From a checkpoint of a small transformer trained on Wikipedia: MLP 640 tanh GELU, learned positions.
MLP neurons of a small language model. Each row is named by its layer, matrix (up: input weights) and neuron, and shows model dimensions 48-143. Each number is 500 + 25 x the weight over its row's rms, rounded and kept within 0 to 999. Numbers have three digits each.
After each neuron's rows, "fires after" lists the tokens most often just before its 100 highest values on Wikipedia text that the model never trained on.

L2.up630:484506495504520542489478509508527483462471496531467476518534525462481534484525530497476475454468495511526497537497496520503447468505534466487517486493479503538478479500531461519464508549503499492504464510502517472538481445474507502513486507510489517502466491488515506492473536525462478498
fires after: "."

L2.up506:462508534516533505483523481518469487500481508500518513509491487528453497467505477558489518458502490485441528513462474506494478525506524512507504544524528515482500477479516530510513513546490508505485544460486461522514492438448513572516484492499528544513539537475492481475494520481488468530
fires after: " d", " (", " e", " c", " \"", " D"

L2.up398:514520540509437530465531498519489483509481518483487470508499553463567490532457489520447519499496523543493522503517490481479507530490488505516543479490555487485501511497502558502473485525538503503499456459497466469484517503485489498525509500519562503506494497548517520486505542474471475516
fires after: " ", "0", "1", " a", "2", " was"

L3.up388:509476536500496540519491540516494494504501471527534476481465510466483501464530491529530474531480496509516507558521534483515521529505471510536482491524493509505499502487509527471573483545490497542498470483484467520563479494475509550479548517504533487467516508517471528506464477482530505494
fires after: " the", " The", "The", " a", "-"

L4.up258:533515486508507536548497448494509468472513511524468508482481523489483546517506461515485481508478536510521518483468490465523491505457492483503520499517504508500528519494506504486463507514493515474488512473501439478502487533509494608473536520518487523518539484501511484500492497522486491489
fires after: " l", " L", " pr", "L"

L3.up129:524479499484511522504459500486534538534515496522484435514499504489486524478481507460529515495491488488493503510455522488520477499523517494527535493556490542494456528532510487476500505537485503528498513487452518473542453485535542526527460506512481479463517514516541452476508502479474481486
fires after: ")", ".", " ", "}", "W"

L3.up328:479494531496474516513497490553483487475552514516485475489472486502505513535481469443549539470479515507490493499484496498504524525497512506489449480485494482547537491528490496554516512493517496486492508504546531522502482493471513539486454506470507490517427510454484487479511519540529471504
fires after: "\n", "==", ":", "1", "op", "):"

L4.up200:526504491485439514484512461533463488538467472517496498486493515491465510560498502491490517488490485544487483468489475549522504479550471446462479518486463494536551480486494471483487507539501502498516496550493496484486516527476484533458497505480492493541528547480491462476536498506481485506
fires after: "1", "ording", "3", "5", "6"

L2.up207:512481485487482518526514462506536523504484499502507451478472495523548537530453473489522479501535500485531582509508497483480504518507495499534499510504485506497499561518453529503498464535465532468516474497519478530514489477538510485505482513507503485485505515501501503508502536470546514496
fires after: "\n", "-", "t", "nd", " Em", " Or"

L3.up505:502453478499513547513508500499496486508471496527486515466494490490506486552514445491502474491503498540508468478477475494485510521511498497493456495494495518479536453502529462514502531539523458537500472507502513514518547561532461448498469538462537460561521520495482516496467498462478506499
fires after: "0", "1", "2", "4"

L2.up121:524534545491491472507527489478497528492505507444500560480547502499441528477510502519470487492517545527469522508492512472515490511506495490485530490507438479545482455505510490503542483463529503508488487469524484530502471474520505499502498512529511482495470511543511529475436503497510459516
fires after: " ", " o", " O", " em", " h", " his"

L3.up624:470498481502504466474487499455500527463480536464480490520533469497520454514497500505516504495493530522463520492529517514494466478496540549507532466506511498498527513474522522463501525500503465483520502491437470477545511449487512529481472518557511534501497488466467493480522502521469475492
fires after: " C", " P", " L", " p", " G"

L4.up23:521495479536495521494444501531504487541501499489487488506519477497514477539509484538515494521522531509492508514535491501534469539539461502496512514455484491484486473522524470468495553488549434516515488484482524534516483525533442479484479498515474489511482497518491549504470474485540487490
fires after: "7", "1", "6", "4", "2", "9"

L4.up314:506505512479544440490491518529498509532540481518508520488489479518528492480503454548555488526509475494461453469508497480512525552509498500477520495495456507513477466476524499496486522503529541495490512536516517503504449500528514483454514501545537491526503520533536487514485499476507519495
fires after: "2", " ", " |", "1", "4", "5"

L4.up221:444532497520477527489535478470519529533477523487548500491562518483487511494472468513536504537473468512506500509495467456530535451506453523498530493520506488505480485504501531514457530508476499489497534516496511487504521466490477500487510461486511487533509514465545509554490461505558500518
fires after: " to", " ", " did", " n", " would", " N"

L3.up204:485496505475477441488455462535523495447480493482495500493538511467508439529514491514520485490493550536477460510507498502529506501482483489508496506503468517541525532451517527523506503515483449506487507494490488453506520503469480516512496486511511481469472498497490541472448509502545496479
fires after: "\n", " p", "P", " profess", " gen", " ="

L4.up151:483513541526491518508494481480473415491525537536496503507496515527476499433503522496470457512512505460495557530501488493492535461504525501485534534497510471480514531504471522492514514483504501500496508499491497495505500461500459526498523511488525496502524495484522532514518504501524531488
fires after: " b", " the", " |", " sem", " Gre"

L2.up503:511478516521531495501493501544518521503496550502537512496522499493529518478512507530525536483449536496507526486495538490527481493500526484472520454452514504519508480525520514477502486549456486494481545510488489496484499530488525550510511523493491497518485470522526537515452517521455458521
fires after: " —;", " |", " W"

L2.up615:490547522484471482547524494444463504554475491443489451488498527482488500494468510451495474484510516507453496537500502526481528515527452508487450498464498467533497482522472461461538495558489509512493493536494489492507529498449483489533530488495511514516500503542529511493486479468552535517
fires after: "″", "°", "6", " ", "1"

L4.up542:488431522523500512477526452513500474508468478429517485522519483528502462484521543504477486501495524523493499505544514516481500509490489479472519506502466562484486479475487486520521455536515485511503503516451497494527463495479512558523501495450482483517500518527466504502508487498480529493
fires after: " V", " b", " Website", " f", " v", " occ"

L4.up619:513497493540489508510528498481540500482516540464493523556476477489510517469511506505467463537538492522498500494511490516532471498502467516489509503498527468497491503509516491481535456483492515511521520540493418498516476465494526497525507507549498497517494451506473472540501480490528503516
fires after: " G", " M", " H", " St", " c", " g"

L2.up516:472481495514473478492464484536522505523514494531514504499524459490465539506493465508477496509477540485510515459521463486522476498486441503524521513475456513520510462515498462482541501463496484522519479490546540496511465529501489483522514507508540556538505509473532459518504465465486487483
fires after: "7", "0", "4", "5", "2", "6"

L3.up425:468506482520497499486518480510472556479532484557492492501491446476497490482499498554495449487511472480502473519523496554507533492533561537502533507489549466498556501497484455477519495558470485485496525540481486474533466476500527494553484512493487490540501481538487483532463470525499520492
fires after: " the", " in", " In", " on", "On", "-"

L2.up73:488494540528478507506453470515522480496464522537530477516514493532541485469509526536518488484490501532512482519473497523547545539528509481525450543473502474477501473468537515479519493505528492515490557483506470497496471502482532479484517509493532494516515505520549517498486571510502479507
fires after: "0", "1", "3", ")"

L2.up551:501506501506497520493498503482513487467542524505503551512516483498524503511517473502518524451467496503481519530482532514526514504521507504492468486504485508517505482481457476522456505526466508518438421517518501504538547508514522533479522504507486480478482514533446537478485540487534476483
fires after: "|", "-", " Al"

L4.up589:507489541497445499532524551476526502506533467446500484510536528464474478474496494476488461468509505484471530481517522523507500545496501503500503514547526525523528490502508479516501482526475485552512517479516530483491517487535463514485495461534521519489495458471537492474513490488486517491
fires after: "\n", " is"

L3.up170:541499483484512492472494493449500569544505485523521495525543526476453515495494489513521460485486511454517497497473558501478459457542449508557493508517510521492496476526487512510522477505483494498511492538485517497494502466466550507503524483537489481532492471530507508479465474496528535468
fires after: " (", "-", " re", " down", " \"", " for"

L4.up58:519546465539508456511478466499511533506455529467480526462501492520498515482476405483537462480509502475512509491485453525521497494511508470498466485507507513479466502511505494495479518535486543491502474497530539513454522461535483501479528509485490540490514538497487464523472498498516523478
fires after: " a", " to", " the"

L3.up270:464448476521481511484503508496490458490539486523460539540511510425558514494535504548503482488515521515523508480472482513528506498457541485509533543482486466547496470479516468514503456493521521507492465486462511502508464473494470520487511505491477495497516525480480498506501511528451534517
fires after: " B", " b", " P", " H", " G"

L2.up618:501498494473473473501521554515506511511518497515528477481535522495479515484482557532506500510472474493458526447498519470540500516489507528486510446499479521552507493475508448487514471544492490499504488505537463519507501462507526490503509522524553471492501472538505496496515501505481500519
fires after: " ", ".", ":", ",", " $"

L2.up418:503512501471497494442487551497556522479478469497505475519541574504457438442504488497510449542476507491508481477471489565500495523496514505520525486537473464493521499526517469525526512478525489458485494465506492490470489495506505511566492494475536512478492494523487516503537510513470510517
fires after: " the", " ", " a", "2", " an", " t"

L4.up65:518475491483522452525485507515504520503500545482484548485479517489486505545482497491486503502467463503493511469449547510495488510551511467498547454463533479490511509495529466511471520466487494458524464510469500486518506509526491490493524436481499530479494536512501475528495503549515435475
fires after: "S", " Res", "ers", "res"

L3.up540:473495494484467498526518477562491499527511512489478519543538488494551465490474480515493466530501485500500517523492491529477504539506511472473484509491515514464498441498493494455536542485526480527500522534509545487531492495535477495517446502481547531520493497444505488514500484520488514492
fires after: "0", "4", "3", "7", "5", "8"

L3.up384:493535525496515518538518475495492479526506510480489514538469487474494525459537514449530471507483504479456507513458494487507475496508485488520527512523486450534490515477501476516468509527545568503523470489478468482498496431515490570518490480482483485517487467515491479484501489504547521479
fires after: " m", " d", " w", " p", " f", "-"

L4.up368:509502518509492479484539493523441490523536475475513464514485501510472489528478425483508494509499508443531497490472487521542506547535498482518502490477449461498485526486507539518498503489529456499501520504535465481516514511437514524499519499494517466526479479495501504506535442517506474529
fires after: " D", " d", " qual", " C", "D", " c"

L3.up363:492549488505501519512547474465493513454456465503519519533529519475512472469474544498495537473487516498426465494460460470507530431513502492490480485527501490540470521474503498502515495463485466482549494477476507471528477484495522530537537506538508527507516482501518480488462516512537506484
fires after: " ", " M", "-", "_{", "_"

L3.up444:483494474504531470500496475502534505489456496489514502494483488435513512518495499509484466518495511512523506465540484530519468529492525488467513499504498454525491500495523517459470522498445568514479497529452479439525505457536526537502520501458502547488495498522464490511515514541465484481
fires after: " M", "M", " V", "S", " m", "B"

L2.up498:482475439530521490522519485474519468531475503483470482517499546529531485500496491503489532489469529550476519488562522489459479514547464481480513461463466528521522504521499455486534521508503513493528478469501493508473542446531488512519457519464516495457495501526457486491466493457510461481
fires after: "°", "″", "^{", "′", "E"

L2.up139:460494554479515544504485522477501521499513499464516494556501487505538510472472499517475436495476448517541515478525501463484516531529479509494532556486516492518495481506477507517523547537527477543467531533525508496501493487511489466492536498507553485525471490497503512499496477503522491518
fires after: "0", "2", "3", "1", "5", " "

L2.up376:523502531487488469526496491472498475490485467508509478493519506459520504519493519498519451483490455488493464497486501470505517523535499514528489522532497528521493470529532511460509489501491506532525523523466492482482497477466494543532549501537517557490461536486555485464536546493473486483
fires after: "\n", "1", "2", "0", "3", " c"

L4.up216:519493482537490504493558480540486506492446530506508525520514499414476459512493511512498470484446507519453460476525489486506502510512533459559532458504489489527498472485498491481487522517539506528506514494474502498480469477495493501524490500456541495505512550515514503520486538498471525480
fires after: " F", " A", " G", " W", "F", " E"

L3.up287:480518477474531507487484470461539513488514501456529490501482527499515541519517521475482455485513508467509510489542490496509538513482499517499521499546459483538526529511484471511451490542509519496484472498528475502529500512527496503472501508509521510467503545499431536493500479488509522527
fires after: "\n", "-", " \""

L4.up499:545487516531481475556541459484474519501544479504479510515513503456505491529479502488505442489496457504489494514539442472509496487505495487519515517494506496484510520493510516495497518510531481467465521489477535510511465468500499505529504484527494495497498524515493482526504526539460480492
fires after: " (", " C", " \"", " G", " T", " P"

L4.up64:507462500525466462501486493475496486497508494494509546522469489456480503481482473512521491515461475500503504477499459500480483509531493501533523525466426497529489505532470500456512550516543508478487526540538447488522513437513500499513513496485478475520485469507512515533496495486497512466
fires after: " C", " M", " G", " L", " P", "L"

L2.up238:511557511501477496502508475493545526446503467512537482510518501505477514467474512507518481510531497474461515494455519451511471482514536536516564528491497502489438484469489516491521516488510516507475441472461504479530533466514565534525480488523542484488473514542475520481483520524494462543
fires after: " "

L3.up598:499542506505453510483495512511518504498524526516483492535505520473555475483484531483564474495484506464494472475539509472527514465503487512503495495550505485524521548534498485522504489489517500481479525538480494523473516520457532534511525494486474499512469516515478511515464479522535512461
fires after: "\n", " (", "-", "==="

L2.up200:504551516494509505532504461519520523514550515502511496518510504473518463487477489477508497493488521497471468497469542491494527516487524509507467524500492527539506494514505459482494488522514512498478511554499519505519517477474531537483479496520522476507407442546482515432500491477512527485
fires after: "\n", "i", "-"

L2.up21:505475516511505530515564520522521518481448523503513500493476537527506492513502486512521483481475511508513537466470486502475508506513492510540482481514522473521517536518524530496578504512499509480507478508492493510517459529490526551507487501455533518503414476541534474527481575521486496492
fires after: " |", " by", "-", ":"

L3.up68:468501489465541564475510545534513491524485491496520530522494542457505484488487510529515523500499466494476556518507507476474537498436467546508507516469491495489507545505475505488513484537502529500477521541496484486523497476503550563501477510506517479488494525473498490503502494483527530450
fires after: " the", " a", "-", " in", "E", "|"

L2.up417:505472484485536461516514463483522529526484474470514469461492492510523536498480520509501466497506488496528562504521493483472517515512453503512498463498524495529493509528461484540510493532519504491504481482536518521510490453523480519465499542508491512479505548463485494490473534509539539506
fires after: "\n", ")", "-", " Total"

L4.up241:484464506487500500477532468460531474489486452488497473464486485456505488508511522504528467528575500507522526511512489501507540542527472526517505492505539513480472481523500503548495464497531507476465528553487523523512524458547512518499512506470515493469479499511485488464540521463471483491
fires after: "\n", "j", "ou", "-"

L4.up374:533485487491513500471500514491476499486501508518534494501492503502502478460455469533511462532505508513495514530464482496491513558520461493526476508505504506491508461502498493496501491472557480581500503531570493517522501543498476435501501519531550507535497516463495532520474505484472500541
fires after: "0", "5", "8", " UTC", "1", "7"

L4.up532:513490538503516502449487483516495502524509452463489529452545513507476509499487494525504478501521536480496497496445552501432498548505519516514490410486500528485494512460540476490514512514496533484493520500494491465497517485516521494501487471546485517512463483491513463476504553531479494509
fires after: " a", " s", " in", " the", " an"

L3.up484:519509471476501491478477497467485521493524509540529503491531513525498523505531562553505468502480514457497490500528536450525513508487470440517470517539485490498471478506518487485506489500527500466507526489554513517489518435480539457543512509488512480506517506492475482494497524505496432482
fires after: ".", ",", " that", " but", " and", " th"

L3.up50:506516475473497500484498493452524457497455476510517488527539500524503472525496516472498537451473497468436533516453495500510526474500502525495496529502496477568492471444459515513556509509481516524486510521512449487511447494523523522485516530483490493495496522546499548509483479474523501485
fires after: " ", " p", "°", " o", "):"

L3.up573:511458462528481510530508510566516472517479471488495500494503468497479465520497539518511475523504499522508491446472509508561467495529503547485524483456517491477502490492516485520533489514505463513521490535501503512481498543508472454487491510515507510520486479516524477525524491466505531479
fires after: "0", "1", "4", "5", "2", "8"

L3.up345:476510452544501540469564463507518445492539470535517467527500507430540491530448481469526468454531475484508486532508487523495501510459520512509469536497522495478440472474526491530495480506497541484495541466509476487551531470535507473491473506499519543500527521480502551510483488495489552518
fires after: " N", " T", " P", " K", " B", " V"

L4.up2:537509532552460481516496469504528486502492509463516487567509487512502546485473465510504489510520479480473471475467474495468576495475537527504494513514485440499501502507503491491518539485534509499490511461524454527507482492516473502498486515490470489499500521514481484504508519511484503531
fires after: " M", " G", " B", " D", " d"

L2.up93:485505524508487498494490552549500476484478503477508479469555485453492513459522506496489494480544492476485496509482487473508533484504523487514518449561450529532484524494544514502546511489528488511492507487457479518558482505456510514477516483483527534501472490495495490462496506463527540522
fires after: " the", " ", " |", " on"

L3.up300:472484472487514465495469511511464533489490489516488502472538520456490504545532481540521468481491522500460469470574506503518532526463508500533479511483488475518497469506504474496471504492516500523502548513507535485511472450491538535535471469486489462503524516491537458497524503458509513513
fires after: ".", " of", " in", " for", " that", " I"

L4.up296:491500531551481525520523486454476535527467476474520495510500473469454518455453505528499483483519499494500461529491497520484497470524451533498503472497474512465504478470465525487461483544502485511472549518493470492488509486486456514551513484556497524509445498491489465522521500492513519503
fires after: " en", " g", " ac", " equ", " c", "en"

L2.up391:534529456500467496487477488513455500475477530504500506509523501518511512497509492461548498533496506496495469509499483510479482482531487501491481539472493510491479475530488489504517501534491525456489497446541482510501543484495541503531496479526528504501571476492508499531512549484492483517
fires after: " the", " rep", "at", " by", " early"

L2.up216:502510541515508521495513454529530499534494516517501483469458499481476526472503559528521523489458508476453510559486493479482486535513512516459480511517501507530495526492471528488467494514486494500492511472495487510524515534448491493527482491505552461490452458494530481513482538532498522515
fires after: " |", " d", "1", " "

L3.up233:484462512467485487468520529478533466483509528499496530515532488480499522516491503512488503499490488498525520473479488498465473502491504520519504471516515538533477422517544553483484482511480523469510467509503476521500483486502528508535461531534513498507497519531515538486477434494526502524
fires after: " U", " I", " o", " O", " A", "O"

L4.up339:523527519503488458516535471499470504512480489500535508533506501500487540495433450518497534545482514498507470493483511493526536486471476553494530462495505527500481493510485520515530463454514500489518516494485509497510523460518504489503540492528566508499502495502498479487492501478531490472
fires after: "1", "9", "0", "2", "7"

L3.up606:479504515505550478500486464474496529530492488506505485478506478522500531529546495529523493498526511510526531493513463476500506541507485512504488496529485501515472487485491473507474480477466514526514504498523519458497530486489497485510470505525455453495458544535529490455496487470476528510
fires after: " to", " do", " we", "w", " did", "."

L2.up78:531456499456469472505510501507485539546537497491519495483489513537462482489518508476535507488501468501447491508551499488512540498479505472530469568529517497488464510464491504528533479482464492490505520486510512519486485484480486507517550485495467491498504548516564511517532501499527486506
fires after: " (", "-", " ", "[", " ex", " dep"

L4.up411:503483521497466526564499501483502508468509535506535488530475504451513489490489542478497485482421533499502516492518487524527468460488464459483451517485475510522519511505536504485518483524509530498495532525475469475558445494481503533493479458488491499487497485507472477474501508486487470517
fires after: ".", "P", "B", " P", "L", "M"

L3.up185:517520519510489522496525501496536514483515458487543505438510475462502475488476506490518531509499482511463494549494492504510482516515519476515483500535449508503482508497490507515513514545497540472513511480499467544470502495491523462524442518502530514510469447460505537500491485517495507540
fires after: " N", " T", " D", " Z", " B", " Y"

L2.up449:478540459477501509490504490519532454477486522539507536521523476505477479513518441483525514497490522476480467532524475465490550492469534491479494517506527510494508506468445492465481526494478504454535499515481509490498426475486504506501523509560467457543500503516516507455502464508532538503
fires after: " in", " L", " U", " on", " Al", " T"

L3.up416:484527532478428525534568492511514513472532518525528526532490481415517509510477485518489523516498466503511477479522485543508518547479489520490500506505551495519503503496545507469514486517502501500490513505498479486480513492502513503479541473505471505478481480516498529502483467476507491482
fires after: " T", " M", " S", " B", " Ter", " Mass"

L4.up456:476474479464484483532505501497492485503494514495515511490495496532468494507508536514518524454476468523509519510504491516551503484520485551481514515576502502491503501515482510513485481492482504518441475516494521513469459488495517525537567467489469517462520547533493517525486504497491505478
fires after: "-", "–", " Al", " Ex", " out", " ex"

L4.up217:483481448509471499518537537474569447504525487468507513544478504473495528486483457477531504514465484500479495487497480488494546539501494532471545522487498537506545506517521475514489523540500512511498496497518512453492476539517497541485497490503536487504504514513541484511507511448507479502
fires after: " N", " V", " m", " S", " M", "″"

L2.up214:535501520487488520516466460441543502435519462468531539497532465484471497474507512493506443495493471486526472464506512525498514466492517550517499488487500506504526535512502553506508500529518481509494482513551512559491512472513513499530525472529489492465523508528484511493516504477479519530
fires after: " ", " the", " James", "or", " The"

L3.up135:446489460487484524510511474512465455468495501510513492538491480453488478456546499495528541506507500483483464509539480522486510512437493517525523474525499522513529490494516510472480496475465534554522503497491501453511497467500516503485486500486510515500510473471509521468524564550487535501
fires after: " B", " b", " m", " |", " f", " v"

L4.up381:498503527503493470483519486527467547486479517515516486478513537473459496513471439509479471500522484472513530521487478522497519500523509522502479542503517459478482522499492489533525524499538513492505521493498507512518509482513479476471456494525509504519473479474513502493535446496488509507
fires after: " D", " c", "^{", " C", "h", " d"

L4.up207:496513491517514502465547435514514503465464496489507510531517506453505504523514476521504453474504480529491515512531468484491517519522495510492550536471492539542513480523468574506515532552487514507487533495499519478480514494527508495501496549507499465523492524470473495519507474471463508451
fires after: " G", " H", " St", " E", " Z", " V"

L3.up446:515453484472499531472507519536500552507513480532483495484530488465483480531461512507552486552482482503502466522489476502463497533516496477532497512479516514489494497464516481530496476527537526480466502534508501506457496498542488452516467525465519485536484506511504483509498505482507486531
fires after: "0", "2", "6", "3", "1", "4"

L3.up267:506512520487500518506532480526516507483464515532509501514496505509503476493503437475498526502487505516463504508504503453516520492412529487506474511472483542478490487481504504509485494550494512495519466509469472509480500517478495536509507551520535508497507490516490493510502491471500538489
fires after: " U", "-", " the", " e", "s", " is"

L4.up173:511537526515496523534509498495514434476460489476460468513463480469466453469483501474526523475463514506496482469518509492510504511518524523497430480524512476489491532502479501495488510503503508513506509528484471522504492507543542511494482490494499473543520486515416481492511481507537557509
fires after: "°", "-", "″", " L", "m", "′"

L3.up583:512510462509529511493475489533487461475512490510474501505537525513516476448467504512498464542520489453504530547523497517457489505486482543459459533461493499486516465504568454510484551494531453502523484536521508493497492479482476474520497517439498471521529528489504491495501500478485492511
fires after: "0", " m", "9", "5", " an", "7"

L4.up96:488497511476467501449491478516509497480492473491519514491539441528529481522517473535506472484498544488505516503464485510481549546476526499489444500476491493493512487487510523533523538541490495556480515496516486470486512525492437479518444502506538543517505482521517525521511524515478487463
fires after: "1", "2", "9", "0"

L3.up478:474506475442512528456546496475523527479497510497504511517513502490500466499523480492554506492487495519483503507458492487505501497444515504538502499505505525511497488527522478506532475526513552442494489479514516514481473487448504469486485516519480495487512518478489498473509490507519538504
fires after: " U", " the", " T", " a", " N", " as"

L4.up590:454507483516517514509516484524475508455504507487505486538512481520498521518524490518527485502405534502550502495488501547506459455460491472477479553506450554503497481475495504523511486482524501503519519492517498499537514464463549504509491510451547502514501486502516491468496505487486492504
fires after: ".", "\n", "D", "F"

L3.up237:518504504538511487495485529495504513457510482499475556462490493510532481513472505515501524504491487518498497477473500514529467482496520516452507482493526501551532483519503510494484501555493476477515506494514498515511504464463516531520516475552494513509503525565474503460494465463476524514
fires after: "\n", ".", ",", " Sw"

L3.up200:511513560490504498503500465468550483457531494521514469479489545444520463531492536490522531531488532504484487509529499473455456530518499482521509493471502523484521513476535484487495518554529515493470540488477475508494525453468494482520480514549494534498484499480494480478550534522500498485
fires after: " D", " G", " P", " N", "r", " C"

L2.up520:496508491499521541535476487544489456534524448469499510536500502475498504508542518468507527475442519521500494513529533504473539506512485484499486491459474476506567524467474479478490486518451517475495436475498477493499524502499515506496475495500519518499484454502491483464480502500530506515
fires after: "-", "″", "\n", "°", "|"

L4.up461:512490501510498478530507489453547473486477468498503511494491483491526511531501437499539486482495503527460526488476481507490494536497489470475434478518510506526487526493483569523481525510508486540526461508529465515529477486533494534466520460492466432542526480513501505514462489472520513507
fires after: " L", " St", " l", " st", " be", "°"

L4.up18:495500495471495488463545472546493462463506528509509519495500501477486510547509502493511457495493538501489515533504494484503474518509532537510469489435502505502499544513511504495468504521504507480481511518509486486489465417484515557515489543468504498523461509507524481485533457505486526472
fires after: "A", "O", "M", " E", "L", " M"

L4.up145:486497509522526496492486473504483522458511479493489545521489536473463503510502460452510521507495496462494485504480500523540478487554514508520540530475497527483530468467502497479485491505506524517512519497515529466492510485483527537487505561484546504515511529502407491480509447522481478516
fires after: " ", "On", " s", "arly", "2", " ("

L4.up290:485492506483520504491489535473500480503501478504514507492546508546483511498513472489486470500472476562499479505488496485476514494514510517501494484481467516517498536446503480487551494521525545476529483483511463497483529480499508455499531556506465539507498515492473531480479508518444484483
fires after: "2", " the", "0", " a", " The"

L4.up395:489467472471467509458464488500505471493472508505477495485508504504549501505493448499481504456485495516492501501552507544471493558496474537516484525521460534501512514518546514500492506504512483463514504526505488502477517518471482512507511550432518528504497455491498521480489536522483490500
fires after: " p", "P", " ex", " v", " Ex", "p"

L2.up424:516508554472488517479500509511475500505479491540514486496502556459505510469504532531472502526510493496527493479526491466466517470474500479508478504511509547473485547476496495543456525509489449528494497513509477505514466458518456471498532451474522499537510484472506518501449485477499495565
fires after: " the", " |", ",", " a", " for", " to"

L3.up338:500526530476475519479510518502520504408514504460508476506510505485498492448491534499492496504558479479459519475463517486500507481477527514508506536519492524541521535456498492514476487524552521498500496504524469527503462468462502494510467497506488525518495509504484526498484515483521487502
fires after: " ", " (", " the", " \"", "\n"

L2.up451:488476542505509539506450513554514461524471489531494467502524500512536540484506516512513515487499488502492517485500497520519517510511454505498507535508523491480524498480467456511496459515503468484499469505519503507494491579528496492549475528478538495530534490484574494507487532448529500484
fires after: "0", "4", "9", "7", "3"

L3.up461:476497490483496472447469529462514520506516538536436520453504511532551515507422454509576545502511480494493501499495502478521498520544502490524527455491503472533506469503531468476522501531467501498487521505497467473510495467504523505520492508535502487483488516516502548500491482501486524511
fires after: " For", " the", " I", " U", " to"

L3.up594:506532486475506489499469482503480485476505458526518478488479517516488466516543523565465487481486499492509508454495478505515510518528467486510503484508436505509523429510511474484488509539456512520525507506529502484470527524503489515510471469506498495515473533506501442491550503496545513484
fires after: ".", ".\""